{"num_hidden_layers": 11, "hidden_size": 512, "num_attention_heads": 8, "num_key_value_heads": 8, "head_dim": 64, "intermediate_size": 2048, "vocab_size": 8192, "hidden_act": "tanh_gelu", "norm": "layernorm", "norm_place": "pre", "norm_eps": 1e-06, "positions": "learned", "qk_norm": false, "attn_scale": 0.125, "bias": "all", "tie_word_embeddings": false, "parallel_block": false, "init": "orth", "init_std_qkv": 0.0221, "init_std_o": 0.0, "init_std_up": 0.0221, "init_std_down": 0.0, "optimizer": "adamw", "learning_rate": 0.000655, "lr_mult_o": 0.783, "beta1": 0.9, "beta2": 0.99, "lr_head": 0.00594, "max_grad_norm": 2.0, "warmup_steps": 448, "schedule": "wsd", "decay_fraction": 0.313, "decay_shape": "pow", "final_lr_fraction": 0.0, "batch_tokens": 131072, "max_seq_len": 1024, "doc_mask": true, "train_tokens": 900600000, "max_steps": 6872, "dataset": "wikipedia_en"}
MLP neurons of a small language model. Each row is named by its layer, matrix (up: input weights) and neuron, and shows model dimensions 320-415. Each number is 500 + 40 x the weight over its row's rms, rounded and kept within 0 to 999. Numbers have three digits each.
After each neuron's rows, "fires in" lists the words (lower case) most often at its 100 highest values on Wikipedia text that the model never trained on.

L8.up950:464501521488534514463578525482515478505468510498487482546487527528539502530483510507484449456516523557511515493570484466517463487584458462412448477532498537440468540474488465469469486501457474516516540476487536578491475545477526517545527564482540501529517453547475462586463530447468461604
fires in: "the", "a", "use", "any", "by", "some"

L6.up2037:485443473455534480517502515546521522471480481553495538590467462493475424516515449501458510473538438476485490479498513574445454582426504490485545571525551492521495505498487429537490475507557528533485501555548536531439549460426460443502551523523498468511566459453530560423527532465505505524
fires in: "of", "from"

L6.up1296:466433434410488548504489535514474481526408503388512568564489538497475460523541508550472433502461540450631494498490601538556513616552402506519503491530547536459500533493523525519492443482465486495577503474476476537458471478510563421548572470565464470506513502547459571504421520458470536514
fires in: "of", "in", "for", "from", "to", "a"

L6.up1495:478468505505538441558526484493522513434532478440466533504478459497472477499518512496489482488470451543495505486467516460476596540534480480471509481509415520524511509563529490534470452465502532592517523502508492529507548545488554407525504464530499488551517516388492480477546510474470420545
fires in: "for", "after"

L6.up1325:465417503520432476457475552452541485424467503521447533490482495489570388550507484511445526491513479506577526503489459540536509566489485511443496483486516504451469541527486472508501494515465444509519482513469482481533375558448466502573515537560488450543512488424538476501513492530506483483
fires in: "to", "into"

L6.up1069:476557421473532507521582526519512529516522442524510518503549546497454523505531548470470452517483522514503530485534552502525529464550485540493464539503469581495485500516505541456466489498489564501506486503397509487500518565456492421486568495512509459551521539456466560500461565500472548565
fires in: "to", "in", "on", "the", "be"

L8.up251:500465520471515484482492512402463427517557498519466456509512510493490532538618492475477448459505548534463550447495551472577544538595504535455500499539522460447468547527451530509512531478505510555510532540497414510475470512540562463458510520564508471454460524440459500546510504438481484553
fires in: "an", "will"

L6.up734:430442453494456465507519521488484475543518500485510463501507503527525507555525451498446475441557581534477450515498492463495604456443463529483567505523504509536530496595525449533541350495452502520504499478428473502484453493534479528529502470566517549551518461455429497512517475564477431522
fires in: "when", "where", "to", "for", "between"

L6.up667:489449480520502491512537501501452451438500459440502500520456543561543477494578481484468434528505505546503516524410496501513465609404496551435488497496486521479539547548464550533518488441506500546486516532469503492477446583549377481477510552494530525530549462481484572484349468502515538517
fires in: "after", "from", "to", "new", "lost", "for"

L6.up1754:441472447493493530532613533478448534505454510449521560495495554452542512475534463578460509458468491529564502492409472561520536540541482529427481512504535449502490539552506562442499523433521564536561482493535487558438457525528461475570558469518490453603550519463470581533434467441497491505
fires in: "and", "the", "a", "with", "in", "to"

L6.up670:481480446540505493454428505515507556538501552481500500476472470532491441491448555495454519436510427538515489433482536513551565441480544454474544557455573529543508501460492495493538485493474489475453559529541528485508468535500441498493505520586482511517456511465493465495549499481527482530
fires in: "a", "to", "an", "oglu"

L6.up1072:507451453550543549458580578535545488501477519513426488529542447478515456486567454494444531482591561479544457543495482443493571497532420585493409553494513523521508491499503424511485457506520493498450492454401533526462515492514467506534437479523474454497541450504518455453498531467503560565
fires in: "of", "in", "for"

L6.up347:600466413495538522434422508515507479490531453497453546543516483523546505511514538596463564462567476506411431477502515515535538479485469439440462484544475507500484502551527467493498477507562539529439463466509501501471480454473554532527455522545442582527542453527477517536424526548476579437
fires in: "of", "is", "also", "was", "born"

L6.up1791:490511492445472455445478563515482448486494525518465486564506550566592554545516456533519477459505612484482509454552495494581542479484444544543550495552578497473463490489596507504478487526433503534478488502436518464485500414524489453615507440457536517549492381490509546418469521559499524459
fires in: "the", "that", "where"

L6.up1114:530494448537540587475494449475478478487474491553511534508582503536471510506478484535488464427511508414477439444509499523527450509507548424492535490513528471481482572473445527464520522492496537505516487507494500459441493468429481448507520511528525493497414514481396512535404509487481564536
fires in: "of", "at", "on", "lantern", "into"

L6.up760:431460502467479509500550501483484531515452475510414496482496497549539502523484507502495538477452514610520501405481495480490510532510538514430598489496492486426515500525488465529553560457494489575539464527452495559587376530427477517584464528473566524453511593507541457492481519540541519529
fires in: "up", "most", "a", "out", "which", "all"

L6.up1784:457473514520497486585478527501540559448479459543525477462500428463479560524603501568483447440512575529546536499450480457453533416575511479509535504495501511405457509481466472547555453454488479577506464478440494596514531540534514521549482485561508536466523476539464485482519495478438450487
fires in: "from", "to", "for"

L6.up431:483460578469531506479543549470486469467474463461489526427512542502517470545563527456457511504535476496429520537554507477488518452554470520553509495468464526488486527468467459470583454442481540586548495559579540483494485521492507558492510481490529474517573537511549497466507547446486521524
fires in: "of", "scheffer"

L6.up67:519516518413538511533506502479506558516518526454475507512410494484536523523503496468481462508484490497501545514510546481482485539447517545562436551535516509475499531443529472506441482567528564549497549492563501475472492492501459439604499510522438470473515502453447524393509465494577556574
fires in: "of", "and", "s", "workshop"

L8.up611:482558496578466568619511485498464492483513494590416475541542465478448503509475501496474522545522563554532477473441490454508568476454578481478438531455483602410458455599499501533464456497538592552485553524470462545488527517541463462514535483555546496529507453523535507462537508482519494541
fires in: "1", "no", "2", "3"

L8.up1203:505503483407489582508501499562533572523446490400502531511495421414523459442460538439492480536526527500531455549425474417486551535496466552425505503512495455476494458525481491607433470460488509496446503412501485520512501458524461468516450526544462520477510462483459449455524489534477462511
fires in: "an"

L6.up913:501436484517517521559499513534482526530457541500440449489537470486549521507525487454445426461486515519488414507505457517441539468513590483485469513509584562526502594546514478498569480511462470526531488479502567528464505545509500504543529519462497504537516494422549528403460525482483482531
fires in: "to", "with", "between"

L6.up317:577498391559529477533568589476524476508478470530518448509503493503508468454511518544469515510508567498503503464509560459559512517469482417475487471510514439456512490546480539437462474444514499456488476482537457465536486445512540491524541494576492396492452488464493493456433566494476500561
fires in: "with", "of", "not"

L8.up1420:468430508486540506442551455521498499533523552452493484536512472522460434496504496514489509533529450497440472462518532555532466495461456418534510481541551468534441537589511538475501485457525523574502501506494464540500442560542487513503557533491451504517411439487497477478463471517426455548
fires in: "also", "had", "not", "have", "only", "having"

L8.up1579:525453457523541460557523545457483530445569489496437480523505492526511501459534458603449524450540491482425415387444536568480583518551469587469509540561567549489503536549430522475505465444500473546492533508497432471467507574513501505545610479624457504514522520486461544531428505520473565542
fires in: "and", "is", "to", "most", "t"

L8.up1250:520495540476417531509498543528445524469495504431488433548481451506529553625597519582481416507475525506456578533498401515495518545504460525432471531538588544436495541602558463499537473501500490380442517467520545498519514524508472528475516481586490451535444504463459505505463527527463515455
fires in: "united", "can"

L8.up355:536470507490517583483562487507427508515535451509450517510490494482496539470560483534466470468479521551504373442508508513513474478481462505426450553566463503513545488557561559499576524416476563526523532468416510521498500536514543447475582490459467525472477514444369528545486481519492503536
fires in: "for", "with", "on", "in", "among"

L8.up23:464461435534493506588456525498507494533453405472546480473531442491564510496500581471471435564494496401497484410454491547499496498529411474503548554466473442505513522527564517449442430486464528566503527550456532508491490483469513501589512492559559533506515452559535508548501441484465511451
fires in: "the", "as", "very"

L8.up437:485494452505536459546558549453456473469523492459479517538510564551514524565554523551467486513487509517499568442516520512602526470499430443420539508539545481504509582486501590575485525467466500435493478505495446498500531528474503536517501530507477621550413442526526477523479571470515470497
fires in: "which", "they", "can", "that"

L6.up25:557510470457438501456470537444447493491522464470514513481470537529506483511462544517462526556535486524480511540468527455537516630454477513509524425504495513557528563527469474544468478469454533514518511481442532599525454479496480492542460460499551475520542462523462595497524515478555567495
fires in: "of", "the", "with"

L6.up1474:546472485457559505421526523493482412440434480481448511438523475499499493512552452511428505460480524498502521519471513496486502531481479533423536447531502496523593518588559516529464532525565516511485493554535481490505532496530541441533510548488468447525510482481400437416490496515473551560
fires in: "on", "united", "for", "over", "of"

L6.up1927:465473476406422485543486546543516475515478450488494536553502521520468472534542484520461546521492501528507537496461538512566527529543555535575477482526511521481520499563427480500508461442536457502476455523549473478499473554523496471524550459592483459454481506411485541527402430487461488503
fires in: "is", "are", "can", "they", "would", "has"

L8.up1225:464419488488515456483564549513473548514552446442502468553511443563590491462585480541437517465526530470560446558469479400519503521552538529490511535448515552486481560557522575448520531450482507551473480516485490490484520474553513434480503523626471428495500473509499536450450552524460455527
fires in: "in", "of", "under", "with", "at"

L6.up1512:467512428426452480433524455542434503503499441538514472456512512442503518526506483503426469507550505520492520482464523574499538493478527527383506484495491524501519514526496484477469475524558494492531458541488524517471422529436542519542525442546474526480545490512391426541475447470508484464
fires in: "to", "had"

L8.up1585:560447532445468565486569439441540467460601465519514509507463479484583442538557626559468542512552510434451495505466432535519514587557451529445473535528476415479528589504555531484486485499477482444559550486473465522507449554466517485488542485515453514407414484535556461496532483534468517471
fires in: "the", "from", "s", "denotes", "a"

L8.up1286:446480484403485469529440580476545494444494428499481511610493554588487497542529412452466488492447533460487522437425509526560545475539510512542483490559552481555458491569466471440465510427499500532512508450529432461506481514546454512533513501577493551462460496540447511423518524473458461550
fires in: "to", "would", "may", "can"

L6.up1618:446484474513500496494532525467435488497490499424517526501460584502504440558539532482472521598525538464533486514497550564550468458530515461425522522526484548441422503535545515440518459456519566506464564573460492495509480556527461443587538465504440515565519465425455503476512460513483519472
fires in: "on", "during", "in", "as", "september", "november"

L6.up1622:512453472553487549483549506449435524449538433523497561523547551549510558469519488435496410438540516578528504520512469556487478529456525531467509498500585557461525526539473493498537422536495460559543457477482504533518426544525523517495546474513494498471467528500459478472482489539442560526
fires in: "to", "you", "negotiations", "have", "get"

L8.up1988:556465494483427518504502481458530496475473463533472504510498483475497510463510532511462489508514510495463440430550566509502551427532454480488457553477481438489431497548494518414500456516466492577417428497475458503469477453431602510496501445491528483484553454479475414459529463537476463551
fires in: "was", "the", "been"

L6.up1733:551421460466469535513518536476459526539489526515533478471595488561458535561529557493487492504458490550499504444520542535538485456457544478542482459603560505465504535563443503504540472478505513486471515544480495484517412494486513469507481506492528498502475433463569473474564448481432577526
fires in: "are", "is", "were", "was", "they", "there"

L8.up765:499433475479528491434473505507447558542516539465540473459534505480502455506466444493476418451541498558486482473477564450523506503555509491468506489489492490456501551500467600543496499492518552588454516571465436555369449536477543532509502475548478556480454517496459458497604522515464498539
fires in: "an"

L8.up1139:460405453515500551531525486519523515460523446476507466536449525573511497522518477415448480560521556453453493465502487548516512556520488511507531531457503504483413521553549534484480474526433520517509591485441496537511554493515495476538428562489489491575559524523534504492480473456437534533
fires in: "the", "named", "s"

L6.up1028:473455508505497516480555545486553485484508427504524508558448529519462530468549554527458556545475516494379476529562469538505457502538458495484426546506475504489456585528486538399467474567500524510544522547484474454455484507541530483467599528518587465550517558529569461416497445551476580466
fires in: "of", "the", "at", "new"

L8.up1111:517430470538515567469479537475459480448505522492484519482558440505500523451496463542465508504532499478454534513515576485519473522509500504487520525506468521508440515533449518512497518488470463520518533505417457495474473503406508470457438499470525523530514512485472481495481554433465461460
fires in: "an", "the", "first"

L6.up1211:590492493498496452489549508457521523525465434440500549501573396551494476519526462461517532465550555473541489523491510453528583552480428555433488482565480504454487535453561483516414545440517452458530510550420431504523443527549586425614467509464585494488462517471459509430477507584450537469
fires in: "a", "up", "an", "1", "is", "by"

L6.up1672:489528488481506531543511552525472495438461432478460472518466503564547534514442499527450506528516497543486491531484439519456540515557481498443440536509483519504414498501524478575511506468462495523399486584524529551446552483467528536521493572440444490475478525464552567524497542492466525557
fires in: "of", "government", "rich"

L8.up947:504535495511506526479538550493526454465484413504436573557495456445485453510485521479468574532458443541492526455440409472549575488487524541570430497477535553500438554520548554475529501450498534543492483452473456506530543506463516393487542495541490481482486457512502532415488505470479506553
fires in: "to", "be", "yet"

L6.up1433:506541529492532417510543513517492497482582462489445501569555464515542498517451493485497542472530555564541506478487497531545480458522486409479554475507482499488507551481519536492548477479366494630490511503502404536505483573578460491489468481574491523507490519482464514431531457539396453504
fires in: "not", "up", "t", "to", "out"

L6.up400:520505495463489577477464511513551524500485507516495467545468433457556439507487529491492454422522452500505470473501458456467567467606403487517484459490477579544518567529540513569501587502512505513501472457534466467501525491501516481526496537541501420493489459624435504430496514492495471502
fires in: "by", "to"

L6.up41:431418491491440548510524469511541549534432474436476523462528423527514511499521481436445517475482489481484524419487540507449531545463523520530507490484484537421423516503567489520443486463461490483599486491524447502563519520531452421535457501482513586491509522507468486465490529473397485498
fires in: "a", "of", "3"

L6.up436:494471487472463582421508510457592477492503478477480542435490573546535511549521515514442468553482466530464460406535475528503519533475549503513495514536445481440562499545468502524466486497445551513487470557430458601498463487533492462528498441456478484553447498511459600501459500499503552493
fires in: "of"

L6.up1001:496535496530505508505484480538454477499493470465424533509490489518504464473609510471468560442561534487489459477479502459450532505487488524511462528550436459522484497504525544480489535452553493453447513445510524474430497418474422385525552478477451438462399467457501472481472447454488455502
fires in: "from", "by", "year", "only", "and"

L6.up1591:470445487428570550514457534457522439476512456480502473495555433498555555560640474506505534409547526516531462534469519531466510539470451524489461518458483550541539525478539458550466455406539518518569478514582526529550504443483481549467458429478431464515459449529580515412445475390474538549
fires in: "of", "raf"

L6.up1847:495498474441546494469514463524467453492529558444497466506470467465497547490541530522452529524542521511482514543566513470517509509450450517477508559548503507475509527531502467483568431500510462475403512445511523463471498505534482540488542484487577510552443449528548426510483461584522546466
fires in: "and", "was", "which", "that", "had", "it"

L6.up1758:455437473495528550453541511504452477484482479489433501592507509473484541547498553533437498490464589560524512474495533502535471567510498419424527560536496456448478561472463492583528588430498514474493484519427490527569468540447440478511510481479549516518550496505383538495436491588534502490
fires in: "the", "her", "this", "that", "their", "a"

L6.up211:525480501545554585534507451515544576510519531390454466493535489491503456611445521546477529535475444492507488434452460508486487599477482516514496485482542476519473501576505473454431518458464445515453536440450434510438534468554464481529513511517483473474456438517473539565503451552585580508
fires in: "of"

L8.up1834:495499540440457485523459533467495471565425469553458564481513478487465496505511428486465520519546492468521525490460455594475542501541557546439462526506441457460513538551437507539486517528495399505519512497539541490429424526570540548504536524460488460498517481439502489552505446497442478543
fires in: "to", "for", "and"

L6.up135:519490460460540475473518488475490505478499463446502469464449498490493485566538569539493529493546523515480489493467464547498506511481383535452476572505433518500436533439455479575457538499461503497525508483495517501471510443494486424578482503572426505567503445514453557424528505544547553539
fires in: "of", "and", "early", "other"

L6.up657:449456450389502528519500524499470477440499413427452466538587474471511488482515434480449520467460494537494528503480540560546580520521482521502433517438547526515444527535541494478439494489501507458479559517552500479563523519448508558500562427462485463585497560468480449541525506471528605524
fires in: "in", "on", "to", "of", "la", "lead"

L6.up1319:413500481496536489412585479536507457529524508553491494512514511591491503576532494487495535482540522498355478508439500441558529489524557452509548503539510523552467508468465517492553501514492540460474475534453486489411482476395442441521493445629506492461462498528447415495538523487479489491
fires in: "the", "from", "in", "is", "to", "each"

L6.up1502:555448539454510483442483544497510490526515477454528470514508469517526458553440516531480444479473498496452514444501554522520491483557428491462518492522505505532447529442480506522438529492482493486488509558470484515444556433474503404525439494486514489456518475514520463496483522503551574478
fires in: "an"

L6.up486:474463483472512559424539516521474507532483481406459496546503560558500468544527512563471492523503535484506501464561552482543493611574425507503544523586497504475498543536515514535496499412439432491567525493478460554417467462527454440502531425465517409475479493473431591485495523474477509505
fires in: "of", "from", "by", "on", "in", "with"

L8.up1849:495488503539561502486531546493523502476493470504450455563472492449512453542490498419469543499553460473472464479487565534509582439457489536507474509477564527547459507615472479412466441492524519538511480438411466518506494511466501500464543517528464477474517475558475495503561495459468531492
fires in: "to", "would", "will", "may", "not"

L8.up1276:559433527438509474423491516458476525502553549507485512550561522462531481503522513558479434472521454539465582464487586510508540484543554494522557513532450462366458504491462507517513532421502477444386474548500431553455369458561563487469545427558506474479454551518486501489542547527502483453
fires in: "an"

L6.up1539:561499528460477485494512544538440499498400491507511519491512536525497529516469458518479541508520501564523487509523507414523514521525508548466485492518477546457461517535558634517534542484441503517452553562478466527532500425513502535516556468451537515541509514480497460467536537506443507486
fires in: "other", "by", "around", "at", "in", "many"

L6.up771:418508516404538513516498495457495522476458531420461544555510507537527434516568585568489449451485534465553570445524466565533480452536487504484479578517511492522493547497492555511563402498492487466482526509503461495469482548490520477542512446524471475489515526472473553457473460514508498511
fires in: "and", "as", "also", "not", "or"

L8.up740:590491489483591425565457508531589566484531490520460473517440542467481506505574518451479508503524474441508479475452500509563531481543557495484508521449501530493431474459513513470555507523447535529423470505496437459502488476499495530528523454473524450516422479514537463527519505535434508465
fires in: "was", "were", "been", "first"

L6.up1060:444475460448508470471480536513501435449497569476482546560534492502422434527528457452489543483515510565487523473489464508535513578565488482401491523510505516533457578526515513588516506484472474598425572498543433539469414551381451529540510489510500528565492478473479523481454497524554515534
fires in: "to", "first", "reached", "played", "made", "finnish"

L6.up899:491382513486537572512514466528504530527578465441477474560510501533508470514478556466473491488482432495450485485498501590479492467522501462510520525482457509529449536534505644479526555532480484501472478587576489524446487555506540537513454510520508473586415498436552513493486442444449540510
fires in: "of", "was", "is"

L8.up1977:538402500499478619505548568496490506465493523535498461566572534560570507575518525553378542460567543496497484490557543463514517437495518536412444424576507547527459479557506515463513504504510489509529458566458493555485459497531510507496549493505444483597580485505497473506460513485475557503
fires in: "of", "in", "to", "at", "from", "a"

L8.up1242:451506462488513455450565434506435538403504515467502555509512484453522479491521505526455567488521505470494529456444516567507485540511449534465522445475467560472443566490458530483461498467515518501492525536490483547535463508527570531544478473499577527488499443520470502525561535612497440530
fires in: "a"

L6.up1035:471394419474523533612539542461537453467484427440479488501470519435467464504564531553473427485484477557509601468472490559528503581544494494521469487513513566398478561532431516514544476504462489530517488442417511479539456545533527469566509522522555433514555502462450609493528468474434484490
fires in: "to", "a", "as", "be", "for"

L6.up1769:469488479498407461569510486512568513445515421455527532563479525545485501551507509545459514539465481521468502489397509535589509600514445559500488548483500520421485450536443519522450524530510480489488489488443509570520431486446475500536429437526575515468533481511466549506435455501465481491
fires in: "that", "it", "be", "these", "a", "most"

L8.up856:536551528536530493458501578456458492552499534455458547488511487468443484568475499462507565471363489546468486519548572561533459502456503532492487516530499535477517518540504574507516535552542554536535556503417504539526451450441409516533557595486504560522472515437454508461534499533489489520
fires in: "and"

L6.up1713:496530486498536421513473497525523565452511392472482566545474479547519542447531574530469566543571502479408519421533484479575586479486540502509524504479429469526428477504535588465428505403415543567490499519539486562424493466546515514545577552553479490539449426509478456519515453530499557527
fires in: "was", "were", "has", "had", "and", "are"

L8.up1603:525456513530557547472490490486412471421543503483476489535511553463484509432530481618442527418564476525529509508516539482517513536474392532428479482454500535506513550539543505540514569488499471503538488507503511532456477575532492481505552500517485459508555460531481480530570503466516519518
fires in: "of", "in", "a", "with"

L6.up1737:468447430457456478513532518506504482502422530466486554549488463492522495458540521452446520499479512584523495412521531478521501479510476489515512512580529511553428506534486506428499454441548576464471553472590531582553561509478466419568562455576523441568459517489447427534453421538410503483
fires in: "and", "for", "in", "by", "also"

L8.up1478:505426505440541609515602467471470489507501434490540454540481452543554529483538496563468472555553548517511500501513557533439483516449503477483470489575388534537519492534462500441525510480544475491543513492434505476511479512574515517533502484480547470427426441484472492487473507544443474524
fires in: "by", "during", "since", "until"

L8.up1883:412396491490546414563517511511509445453526469550435503500483409498526496612497548510454549504424500463487475394492499479539547505520542456515576527525429462477440588474524502426477467555559554567469532482452516456534526493473593500568460534533527475488510512508481516496471437541476531512
fires in: "and", "he", "but", "6", "2", "94"

L6.up892:438439491436489525497483560530549475510468477437506522493488520541485417513603473446501473491424480465511520510443528509496510544536469492482549496537487520504547514496557528481507492458478484498470474510521485524439423568461467488496562476566454532494468402534494580452422527424514482597
fires in: "of", "which", "who", "that", "1"

L6.up265:484460501441567444467467530519521574465534423532484523585504489552469545524583530454460534547546593570487495430552491492530539485473512545457473495592499523508433481467496472493472529463505499520558463504457442482555466496504476511494486467545469544567562512488420487460499514506548495484
fires in: "to"

L6.up1592:442482514449498509476493527483507508555468516524470528471528471522549435492554595548433499430471435502476469486450521519533526557526528524476472568517494496403469490494463418543542518535509462513499500513498504505520430527500462418545502529509506456493439480438537489436494444508451555504
fires in: "to"

L6.up443:483493524512531548480535497483527561494550417525491435589493522514458501551587498527465466553488477476385471474511460540509531510463482473453496554510478461431501543503527515509441533565438509554509546517516515480438492479475551486525490469523538482538468396544511535511439493478536488537
fires in: "of", "two"

L6.up1476:513451501477515481467566531506486468519470435517462428507524512534525480525540542501473512454477497478499485483505474472573480475500474540478459487478463434477455512538459498432544517501481549443548486557465457524482475500570404458508520461496473524490490513509463476456468422549474543450
fires in: "and", "of", "to", "with"

L6.up1306:492471476506534534481551513469428490475510470516426457468556476542534502597397485535489574513482455483444456485490522451529548443573496546523545512461442522490433478518478525449539552469480548430519529516543483460518479502488577485485459503528499441538478443488544495507509510554463565521
fires in: "of", "more", "is"

L6.up1117:512462493475560516496547528505485476478482527444466481467520494590510516520459544512461451507430466500495504545513483513559520417523530510565525496464497479454477526524551499541535490509448495447482577557482459414534434539478494434566497515541553537500422519478497477526478400464427504553
fires in: "and", "is", "was", "are", "or"

L8.up794:482472448504535553527507550490533499478502517576456492518477523480508600441507485458440508502514537567492545499536452547518529488499462562438407542546564503522435553581467544498463443534542496469486531541440493498417515509589480468479559513510486488470549528527504491457461424493507453497
fires in: "the", "and", "hispanic", "for"